Weights of a small GPT-style language model, trained from scratch on English Wikipedia.
Size: 14 layers, width 384.
Architecture: LayerNorm before each block, no biases in attention or MLP, tied embeddings, attention and MLP in parallel.
Training: 464M tokens, 3542 steps.
MLP neurons of a small language model. Each row is named by its layer, matrix (up: input weights) and neuron, and shows model dimensions 256-383. Each number is 128 + 32 x the weight over its row's rms, rounded and kept within 0 to 255. Numbers have three digits each.
A block is one neuron, or neurons of one layer that tend to fire together. Before each block is what it responds to, as a language model described it from the Wikipedia text at the highest values.

The word "of" after quantity words like one, some, most, as in one of the best or most of that time; also scattered mid-word fragments.
L3.up52:147112158148108103151107162141188143085156087166150074135116102084158076110170114127107145110133120117153112153129117091117134102137140128122142081158117159111181126114127102163126166174130153159082163125111146128138097082092149106171167166183117130141168080104060057141130156072217173109163118155126106048104163140116164088148125112128122135161114097077173127100150148147130172069089
L3.up392:141121107155151155143112062104114091118091148105123142101126179167132071134125116113148054128106147100115091157119127181128110076092145129111145164149094102223111132084105114081073112105128132179116070133182110170081133085103098132177109126135106112134129087106126099087147143200169133143148105158114156111105079136138119141145100178071153124186152104134152110161106150177132138195084
L3.up569:146148137163129099107058169119112106053127136131151151202083176156133115128139108142101114118139141130102025122100137116108132108100114172152079141173094102077135164111134155148151105154106108081091136096086118116095188173105145091104184157130134126096135124141132081089128117138174138124209090129121095123101175153157130108070164106156144056136147091148144125091100114120155108186095
L3.up653:118127120115172130154163148095133170074169044126123147103109182118138140134142111124110159139131086112107141094115142163121141160085140128115157145126133110153142210186121135113180132130140100141168149085134143145152107106152140150145170122078137099125134116128143199136167094142090152185088151112105145102092111105136099122127121099110141122117152117159147163083142145176093155144077
L3.up1012:173128150119113171121178108145120120136122135159127044112129178126142139125138135101133117126120136125158116129169130125131139186084161116140157128032145177090131132150134079142100174178124112126108111135240152145132134074163138081054119152089115148134129133113131090095178146123112104104117106101101121126168117142144132164089087122099091109126090171117137070108166094170073132180147
L3.up1222:111102159074081101076142142131105119098141170084136087096114159088091102142098137164176083084083160112169162098139170127145064131199082154134105148112140165106056162161106122106178131110176182149174117132033197118156141075132056159126149175134145128168114080137121133110112129142116068139146115145111109159130133090131120190163086177140138100177148118091157121096145178088120140190106
L3.up1354:096089176075149149063148152137083093087148111158087120137145114121143125115120109110175122129178154150126175152079079078089178147094143130137102187098114150129182094192117137079140079132134117125144102146121118131151084102094135140126130112090107175087052093131166060108122148170217172158095155137068169078090156127121149123146145105098161078146158125181142116139193169090111212138094
L3.up1438:143113111108129075159174182135055135109157115169103154159164170126137119123149065130144144127109140176189120130168090109095124134155117114148129092139126137120163137149191097158123102109086145151157150104153124146098089123125145050135145157177187171133102036124129101133091166137105147147166119130163148218122145187124083184131153145175093165115085135097102119066133119192105118140098

Periods and other sentence-ending punctuation, often with a paragraph break or table pipe, closing factual Wikipedia sentences before a new sentence or section heading, e.g. "Railroad." or "2020.".
L5.up1:103142109136086162181130088136119111110127142127118075161131088110118131129078093135084153114118130116066160147135158140166199086144122086131124189123073106133210123109137082156089074118133071115110117125195120131131072169098149134169121134096149123116159064077167156113092152129067148090123122146138108139179144122100085136093176135099151176092069158127093077119129083116131077167149

Auxiliaries and infinitive "to" right before a main verb, as in unable to escape, has been done, was based, could not produce.
L5.up456:110136134158105124147135142136120105185162170149129141116133125130162123177177143089150127163111184123069157228104075090092177135183237145135087104111118161150174134131127115110098187068106152115120213140164119199206098065113122121153120126144085173172131101155096141067048136110114192209120143064112152131138063154098130117156149113149156075146116104153152158132128140069077090101122

Colons and pipes that end a label or cell in infoboxes and tables, e.g. "Elevation:", "Total:", "| after (−3.9)"; more weakly, mid-word pieces of names (D-h-ankhar, Longd-on).
L3.up76:086152111093098128139132130101120164130104145125116144117100198138129178126184145205084108146117173086167125107138078141158086121087130144090190128137101126074158111111125094152155137178079164167154174122115152140085134146102157137105137177143075102127125121146091114120123134130220156162159086123104109156091145080171199140077097179191124118167115120127114173171137145141128131135156
L3.up211:150146070124133180134156130048143071106130101163118172163059153164150098159139161148191076156133092118145125128088120120156122172131140146122144122137123177112094125125132155155126097132124145106117126144143185131172144126091142088110130200160076086131141207129189086112090120090132149090136132135113123137114094156129137153069171167148111086115097162139137101143128181127108076183140
L3.up419:170167095132161122171147140067108141153146073108092126163083156141129093185109131152122112185136112068108105140135093149183175117103110125063114105131084146111101131116181106102149098042138158131122138114130151079233173090096138110114141138150107108172096143118137164158081096095047137154179093126125073142122108133091166160109159167101161136099097179156149072118133143128131125190142
L3.up431:131176164166128110139142115174121169071088098135165142136165139100145104158136164020157134127094145167116145130174109072130153110068150137184135140101159144146152098094117140149086129120141138175134145185119119159112097112170139138078154075066156116119143148146076119115088182136084113123170125099170014150095097157103160125148113175111096126085133109164127101186184141095110176098159
L3.up716:176076112129101142152138090058111139100132168115074128064170129143082063077125099135106084133155139124072140156130115161059086139187167082127097061161110130110167143027075158139141152168124180148117147155124106115109186131092186090121142119127168138135109127123096139081124104131162124153155150115145130081113105162110152077113131108174150090168130118108057079086122128158115148143076
L3.up783:095139113156085081121102122117089160050158102095115072156186133080148095182104056113143110135172188117119140139132165124112178090049072121136167125137123093144165079180084129118187165122109141148114128131167103159083187174136151153126111143176131123140129150086088191142135179088128083171102148098148135112139106139188150127017154122145121181111097110126196089160133150127136124153177
L3.up920:171118150149104119105152163085197068103157102119113134126188096131126107168110070119122100143154177149097100105157155126166148153088113149130162096102071154185139111143172144163117162144077181152145189088129128161127186083125087199096146113095090168133071161104150157114130120105159197113135090106119139148079097099158140100139102132166127116172122164176173128164156066141104138111145
L3.up1416:126170125110133135139144092064133121080152146168098113137103153137120145126141098102144112178143158174067132189105102159180194132127186135118124098099082123094143121156099108122200137152132151093125135136146109170112114159155137174138105177129065134072160101099120149113151167148147185131085084123134141135137109115153122184135108065101117168123157145177173141090095137121207118203109

Endings that complete a split "serve" (serv-e, serv-es), mostly in "to serve as"; more weakly, other word-final pieces (Hurd-les, wh-om) and "=" or ":" list markers.
L3.up3:072131114128117158117110118133206142126167142066089097143165167139099145158132094132070148117107132141082107143102066124115157143095216158123130185186100126168083054155158160160121135130126125094201091107128137105160104175162086140105154128200110075134133152060054156134140098163164097199079078072127079156124157188123242140095095087122136132170131143098173182158117165125120155188189
L3.up19:115110193106123123158099075079207183094140140118103123162145085144146158141112165162155150165102158090190130080169185104090142127148160070151149163159186129156067129108107159150099099127035140076127133149129153094147207142133146120072083174144124137112077105171080122125122120163072143100104149170143138093092096167103103100100099123142128142139145138091133147176213118109120153200136
L3.up367:141124109153127136122069139123146120178169122097078126141126138121110137145103088103080139086132175107164088139141145120128187057105114136155161122159138146091125113122153152149119111108095103088127116113088108096094173064106157156129092138130159126133129145110154083105114118162132147125123155200116116179164159134133112144095156148162133154117124115112101115133154090092125107108147
L3.up584:131132133091084134183102155122131185163172130081117126073191187073144045179119156141141146067108145163140173121057174116157119119152177144108131157165177160117120143164165132105101133101107130048121105107145094138104112158118215131107164099133147092122116123091120085098190167138083139151112172132103161101145168133133154179130168137210120163153111163065142160157118144091138157172124
L3.up882:112129144068074111187081113132126126099082096128089097156124102114176122104130095107099128090176182131089137119049135186121116149136098122104118131145069176106178108127067074094123152099086103127113121076114064141130108118177151150132168154180157124116023123119152101089165123145069140183115164138132121135125079160138049122140123124055155172188079173120107166138126156116071167166137
L3.up1105:160178128141162147117146155126141116122096125110137171101116153175149137151117191209108113162119148109141160148106151100138135169160104061145160106146151185106106186133088126175160082088088142142147154140067115110114055121098145148139085204138112147145106082059151072116148127117203130106091175107080127205089157117157119126045152156113107107110104123093086152150141162145114105143118
L3.up1138:112113156169143157120106092142121136126130118116076149138174033161159138192190109152092098147166097103097126127118102116143057112114144106104115093112128091113139080155106133105174129172086097145131099227121138121139120178129110131122137173138125083173088174079124094111148172149104108146132146166114122137140050178107141080086134075074130191083120169138143131141076195139167141172067
L3.up1317:090138139109113107153188100138122133157138142122047164101106149141187117154188105174119144065153158140135155119108169148140135139125190140130125108185087125109045111109148120112141147149141160144192170123064109125121091119150154168067159130117082161132077165095148115089204152148118159097113065130160181153124126053136132073091141120157133081142167182122138102041078138149077134127133

Final subword pieces that finish a multi-token noun, often inside names or headings, such as Hous-ing, cerem-ony, renov-ation, Produ-ctions.
L5.up1058:090137083115163101128117089167124092084072091147166141148135136117128133132113106122102192182130086147158136106138109161113078136147103096080160142147082130137118134101183198098126137152130118047134121114127136145209072182104091189174165122147095088147083100116089099121118123164140114136178203134118148134125117109107192051083108175129170089112118113131110094142132113113073108067120

Column separators (|, ;) right after a number in sports statistics tables, especially after goals-for or runs columns, e.g. 18 |, 2;.
L6.up40:132095165126121133127133178159102137130106103101105152146107151157140095134180150173147173181107192134119055102132165187096126073103081112148098107115117078095123124147185191115068115109125102131148193137163102109136193109104117162180154126148108132124124138092160150082131144149111090134196126144098161097127086167136139140071143139131063128154158139142150131153139162113130136161127
L6.up105:164155160121146159125211174182093127172085116150129179127163131112142104132145161125136110121196074079111076085069150111108148115104134127179184071135175166095133176133095133118109131082141154091123121172134119130163069109133121110119203122096069121056208139094122150142136134099149121183150158111166137101142121140129148128141143176160100127160165112161180083138123125181135112154122
L6.up273:101101200164163126111156127075112118126113164137144120135134129178184157158108168167103083159134144137128062103094102163132055161030204160160136065173101113096100119125098107130140102129057164172175094200160074105138131126158155104130152166169155162086153086127060125126117155129104116051115139172173152114112152131108103142140147113118119136117140064111170106160160134146115152080113
L6.up344:170118120163188105092184079179153169125127112086086145124108142141094129165100134124147076133095155129141130171144075109073169161087149127158123184086147084095102154115075132132103130110086149193112150100148131123134153135079107101132159039093103092172118090160123171180103086165157104124089182144092076114099103189134163124139130167119131113132114081124129143099153174103148153052154
L6.up548:146134123102128051102126093105132105151182105153117189188153203088095122101071161157128104133150087132069136148116149164129142156122113131192153101188097141190109156039118112041084105143111156166150169102114128091158131156144131156154141147101153176125136078146107166192106176176154123117095105167116074172141134166086131104107136127163143066133092143255205075078163164157145134210124
L6.up746:162147116174160168150118121108161122142123122151119161109180150181075119187112124142115094107125139140105117162096143160141141123120163143115146119130115096170144161168144144096127062066106125119123101133192173094091237032114126109077109094145125061118173126124134158169151127214096172119118147156121111087164123130172136104136183170043134082149116110116080134099113088092145121112104
L6.up757:086086194168132099135116185160088162113097056105111146167090106168183080097107128072130132169173156168172118177125165107145130136141156115203133110138098119206143171126120174102171133119108203188112117119119098175133143124153093144125146118079115148130112162152175133159141112175106140113109105110116079111114127150103161080120138170090108153137110104201144141183118093167142128064108
L6.up1352:139081107151162135168171194100123208060158098152092175124153164097134158228134109107107144165146156089141152109155157183141115110068169067147133135127111083078123084168058112180112139119158128194100105131111133093148125170102158167091165147164094105178082175094155126147145115104050122151097113149109125102099107142173093149052137160136091139156132086203144162084151118162079110140141

Separators and connecting words inside formulaic data text such as census sentences, table header rows and infobox fields, e.g. "age 18 and over", "Conservation status:", "| Season |".
L6.up304:132158122172144144082170099139131095105194094183104171142146142128076123065145154097111157073121149122143139098149111189169087090172140152089120109135107085132181106116078089123106135118083085131091205195160137147078152113112113124076137113056139109123130190106178154144150092065101121182117133103073116127067108191130152099151196117129096150151078089109126145148178145136155197136185
L6.up311:059143126098160099158117189171094102033151152120096151104102179119107169112073094082127151090076194171140132114102179146158110155145110078166177118153105087075102124161069119130094147096121103140121058191124121200126130090092166081067132119144144156167124125121165159127115119143129096185098109127154099137138118205165177139114112160117135082154198156210166086092100135101085183060118
L6.up319:170154108106169120111077127190118146091194129207109067064170149130133028129160092125089134106151115129114163073163120110158144124188185066089093093119075079119107189136175111140092121098155153136125186144100133118161115115165140141117092109137115136126120158123115159129173144138096169104149103126110081193105169139095165116099138107109120130188075144116105141111147086143105111153100
L6.up597:108168090158116131125123162173072083087116105123091156131151143152081112187186107088084176182125134133144172141146123099103139147150085175145150177120127102141149117144097090144076175109117121155145174168130044181153110120124143160127106122137143172116158197105135151091150111120108115100107138129061122163101118070097132119103132169132097104153128168077137115105096113157121208141137
L6.up759:121157153105140117118121097130140088100178152115120089125172156123161108164090061087137149142095206075140125063143165097196140126161053142113130085065126158079099177053122125108183112119186115181128138125131136142106113122100119170119201095151105092106081147149118124075125128163124114114088113116206189137172184064172095087128144028144094159198111065180075146121186106110047103126166
L6.up1125:162086090109145105135176109130112116137125100051166111129149153110152141101120149151105063134151145136154121140211146109144081098109135096091147118163076124153136109141112161142129111157108120135078140189089159156137145148113120192137092078123086168067143099122129085139178181072132100118133158136170117152146111085103163143078150097200123140130236079186206134174176126137146087146109
L6.up1170:146074113083148069110109081121127132048140067111139046153104157045175084145137162120120114108177200081171131161127168131138099165105107081102051102168097092130177125122182109127166173122078158076118139134101116130122144105104109141092123148118102133125097133130188132108162096155075086121086093128112091149127135123162144152095139189173089104111118108147129117111156084118071142144202
L6.up1360:139169089165136170126078065163125137104140105112130149144119104111110126103120162173088205102081091089170098107198130168085136126089161107178099153135100051094109124068221095135107141079067139120159151152178115169133096147085103159152163078189105180147035163139191113124157113078117120150114131137070115091096115128195152097163170175095072145156187163144132118111104117123163124168116

Final subword pieces that complete a common noun split across tokens, often place or geography terms such as Mount-ain, prov-ince, sanct-uary, indust-ry.
L3.up146:083121133164142143123163135153079140131074180081113114142184180086142109115152117137116076112120112047135174125079118113099124154157178125138177161094163133105088195101154153176091139091136129155142142131141168106176136100109116048080140154145142080119110152124136089076128059138118101093105153161072151105101144136164101073127110079137169134128159111194166091079161156212169178121112
L3.up148:124171138114152088140081136164101186084127143172130104138124125107110131156136116089146120111151171122129176167131111163090129116114112124122088160090153104183121147135124189094162148059118135062185119120083137127152129108125090146118144177158169118150092097111125108085119147146111088120135092144134156142159135162157137141146082144106095135183103092148052120123128134133128158079095
L3.up335:136139122140158097112149096147089106050159164143114134120157152157144103134200075128140132112086175114083164189104171154152106173061125085102157195070135119162136128119106164053110128053104108154119132103139078182150099093096127144132157073140193110134063146105128102083190137132097124120147132125089108106173101162168094072135123122143139133082063090101164095123138128110104128108108
L3.up378:139092082141107132088130149138137122185121099106156167108098131164174151168104077113125103078147145126136097176146113150117112110109115106142143075148138141133135159146156103090095162149083138158152094122166140187108158158141173099168162164089100126160147140104115104092160139115125155151196135130089136084128154171116166076057177125150137137104179112155161143098154128088146158191078
L3.up813:160107121133147090145144099057142098116176121088132151128095203138155132101084107088145182087153088104162124113086150119114174099127120122162084101119082165149108156148143109071071150078085169108140173097099139133168099090143090159109117115134134089124150111093196175163096147085149131179209147136053167204115116035141148116137157112148141066135131093149152105137099128104122120129121
L3.up837:122105180116184144087113119089089125127108083105082173126125130131110181128126133110133078094162165126173194124099111097043152135170119133095108148106117088133108204177121123100182177165084185152061104104148171114149093137114148086158155145176089110116086087130113163197093117076164127155122113104085142163139082152186160120112166143167154120142106124111154133131132135136139145097096
L3.up958:195169175182109111040111091174113126102179114107095115147128172093063143128138097117150141168074106103140158148106208198122137133094091135134106137089137122147146180150064111099163179179127133122117144110155115165077148132158181144123178125124139084135118086100147095113080136144123153164099165109093138180123182132112077087166060153167151073148137102169162138155081139165126159128109
L3.up1104:129129098129126124097177083160067075076111160076089173191155133140139166103143114130162122158087114058152156167139137127138131049114113057153105145098174149123109229123139179099066141100098115102155152090121146139152168118172107137109164161151168052173097088162175161182138150147165170146125147061093125143105164098108157099132204128118149124110069134138099074130171101179178097114147

Verbs like was, is and being right after a person's name or He/She in Wikipedia biographies (He was, Foxen is); also weaker on nearby punctuation.
L6.up72:136077121083188157127179080156162140151138147097137122123144086091147065131148162114177152071125119130111122108135187128131150090103180158138125109119110066110134126089155133146175166150112112158150162164227106109076117136180123151133093141169098121191139119144142118086073146158143157121143124113132154098145118104104067122177076173117156172149061131170129127130168148142140175191104
L6.up241:176140129104203113159133086090096073139126160158110084122115146192140124149160146148109133122124120122159093206130114178111103191158150131090143195075152132090173149087182137136207143109115132118154154099097105175070168131169092172120119119094114127140125113157153102146133166128096107140094198137145150137133107114106136125183101154124151138117156176128169080130143145122107113112103
L6.up339:147132126176181134143073116064171165200181180095141079112139138096147099131120134185088159119158058143173082143182073144152161136116116165074119094144130119072189113129125148168106123141113121164127108146115102161137163165111105133123143144097114118077100135059066163096108149153113179138114093125098105095094107120133166144176127121140137103141068100168085090107162137125107108162103
L6.up370:182127141130132156091087098118128143176076152104087084137068156168110104105126151125196171178134169100170130092154087169164195117204168132143116167100157088110138119100113095165092117135098097142096139210096135134134144149202208139109136077103168112065110120139104131111102110083177055141115119029131108127129154176125153115087137136095119119126108132110129135145133087175171107111107
L6.up796:087114170102142083143109107184080138165147071163093077140092140128150121167138136209104136104119072098126091156135105178129110115112161121107113119139074148136166099115173081218094186134131107124161115161099169120088216151143103168062114131139132193129080182084123145156158142124121082153159113131124132100179159186111107145142118191105146143130101122108203151140139158101111122158170
L6.up969:122114112144136146164122102150075145125162147112133100112152123095189108154155120126039132112130107108123177165138098118146145116100113141102052176077213122098151152091213036161092166125164189102078130118162129074114137172126116109157111086142163146086126102113168145073105094138103089081115086190152140173165175131121147124087121074167116154091100144140098127165130140148114196148170
L6.up1242:174167099102111077089101119135161181090061114136151122123090144105167093192147098100131116127116146084141097153133134173193142130180165141113144115106194071121120124077125128125120068126098107167148136160165127173093116141110027109103098152185134126091145119070117106136116153113095109105120123106141129160182101134149121124107191165120180181049115106158108118137091143167178133141109
L6.up1481:107185093144165173157125119131130121191108157171134222140167115115132105172090114102087110132171094064123156100109176089203160077153161101155120150117136183176130105122122120143176127129157102041181113087132130121129139132145078130166166094073093145175107159106181065096124121141126112070098158036165113141087086142156064130093125115184115140163127088176137088115110191121142088170145

Full stops closing factual, often biographical statements, especially after a date or place, as in "in 1994." or "in Glasgow.", and occasionally word-final pieces such as respect-ively or ask-ed.
L3.up151:109086127105118105181184100119175144120111136102107117120092100109178066108210111119085167180131107095114096115156156149107144129091149153142132110173164117141154097150167112154087146129117104116178193133175153095055167112090161186106076178108111113116134112165143126139125148194128114115148105084111095115108132137069132113076121159118067138158126145126150159120139145105097120137140
L3.up256:158145142149123134131127111130072171097121179065077116158131116146100059117132135128172145151156126111167177140149085148118143134130131145136122136132138197108152148104095132123150186140098102123179112131159125118101095123173083162102162135219126142114114118126094130179110081172123084168097145115154167097120119078126114126110099097152098095097120095198125137122120153145138177101131
L3.up356:097132137150147091105099125100048134173140159121113130099161122147189099145090102186143156112122167130112188134026076097120153136132164109123062060143154111099096155128129114184173128140141096105129176116067101144075168169171087119099120201094085114157115096100089168141135160097125082143106132115106138177117142097117138117143140135119120101175092089132103064161176098188163072184106
L3.up869:077142137095134072198096147119155070092116084138104178174175123188147173163157168098137189174173119165082186204143089151126126117153164124160123138101142126123176175126111095111129143111115101110109137096157079119048121136147078125147144103106136093143129101106109194096180160087105164105105171145153099100133118110138037125086175142136157128130141146179130178052139103123165090075151
L3.up900:101118165156185149145139113160107161149125073129129140161129148174167070137157111169075054099103130061135148137124126110183132157123135178138109110111124145145129114118088140107115166123186111164150100085138173149137145090159153172141134153090139129111096095104100164060104146165080103134063137114107159093140144109138165160114179106102064129137126065130126052138182117185106178092109
L3.up989:093105138180102154191087142099131136118153144108117166122177150155109082113212127093129146104197156132101183149134133116193174148102151161125122092117102110087159087125154135143119097148177115142123135166147056096091088099177095135108208074101113110134152165129123081098100129176040108147083136150158152129126125112151159127077159119163126147167120123098087101118165146150112120131144
L3.up1264:138086091154081158145089113110110150125140092129174139142098076135208120063185095153049107108134122140056159150140109157087071116075134162198075139151160188095128137112122091134128151165118077189108108127139114135101127165133101124085105162104104116080163083131178129136133150119150127109131106140129119139186120156126127162118161208145124113129130073196195152157170136191115086141156
L3.up1367:173117083128134163151094122183152102048138135107102096177173161154136131093142098143158115128058122032142128164145111133182098116170153170114095172136128138089139077135180168158156150090152155109183144101167123151100083133135134136202098161112080184052181102109078103073144105155182143233082167114132151162133136075128123098060166162107164110118136138201113146144190075095115091165133

Separators in Wikipedia tables, infoboxes and prose, such as header pipes (Votes |), list dashes, field colons (Status:), clause-ending commas, and "of" in "Species of fish".
L5.up1039:118172033123157089131116167118136124113081044087145150154164061093117165133114095179083135155171153112169137188097092128154129128124122187110181169181102109112140111114144090122087158144122147118117138093104094104146141125102116148102111114140142122088098111135127152117146110170182131094201170125120096101134190148077126142131168115047094086136165090188124163098179166156085100121173

Final subword pieces that complete a common noun split across tokens, especially building names like palace, façade, abbey, plus court, faculty, frigate.
L6.up451:149172075136146150088095127159139076119128114077134133191110177129064142128180104084111110192142098107162121176118166143084091158151123117162156180134165177142090181142074138198121207125162156120123116172120162128150154112113075109160124121102116115132120062106102113112116095103185146110121120119124122133093073102106117114128112182110136133124131144083118105068105158084137116124120
L6.up550:135133160134128101110078128120125056119112181081151133151080190138123107097110127125114137128123119091117040141112110170118167109154137086107088095143163124102134131155081136173104092155043102082129096108117126086112136191149109124118129138109146115125143134162120131145144122126080108158087114095158148134101072116095112160134165154080106115133142098092151070146208169091148155100160
L6.up625:101147118105117104129085159077110085167140088097111074124106139119111083112055124056120158130155153170110159136093095127072129095122151111156106184134098198157150085178179097083164198130115157194082148120101148138178145056115139114136138150128117108114088118182149171137085068091078150132172097106084142100131123161124103158137139195208160140091095103149140136113174101160048157123123
L6.up869:133094120166124109124124074140087175123152120099132111137104090099138159132141128177129169104109096182131113136210154186095124112132068179135134137088155065137101120179161151131148184067172119174141195121199187123098135131082073081193162116158105113133135143098183098080158125149118171129129120168129124186105145117179145147158137104141113115107130136190125114094119128159117163115154
L6.up953:158115131154150122094158117205099157161175144085122090130126104167154107165135127098096128139082103167095172152123105069112095138114118140067082102156121158175127177150152213129122135178090125154098120114118094162164090088149101142121167103094129091192135104125098147122087122102165062118170164081048129148098089144138170114176103118133116125129127118151144152109188051088150119059086
L6.up1078:140106111115096179150125140136133117139095123112031171104149195087178169150154117157146147129142133150088158185066129107110131156101140102077114175094118144102093188134126169132110158092152130109145141150091157144147110139141123068190079162141124120149098088166072089156131076146180157169142148109150133145155126099154144167094125040145115113109134101120145074093163155158071088157093
L6.up1094:075133124174090108157155112142116136109153173118113176103120167130163087136134121113061148150132170138092056114078215118098134142108116100136119129131181173166148146103190159109100132136129147138115122047097139124144046151171163147130133152103101083120137027090088045160099174131114143096104153158050115142089166125190134128192157120141131077088136118110113117084076161125161152135084
L6.up1339:181137167070161105183158151136168133142125094099157126161110142134100131118087123088106181091085137116138130191123128091074128124127134138089140107102114162143178166134111116131118144145153179172125101153184165064117116203122122162189175154142132134178124072116124116089099128086156125082127153065093106166166127130069132112208146158110118110073123121140173172133101082126105131073134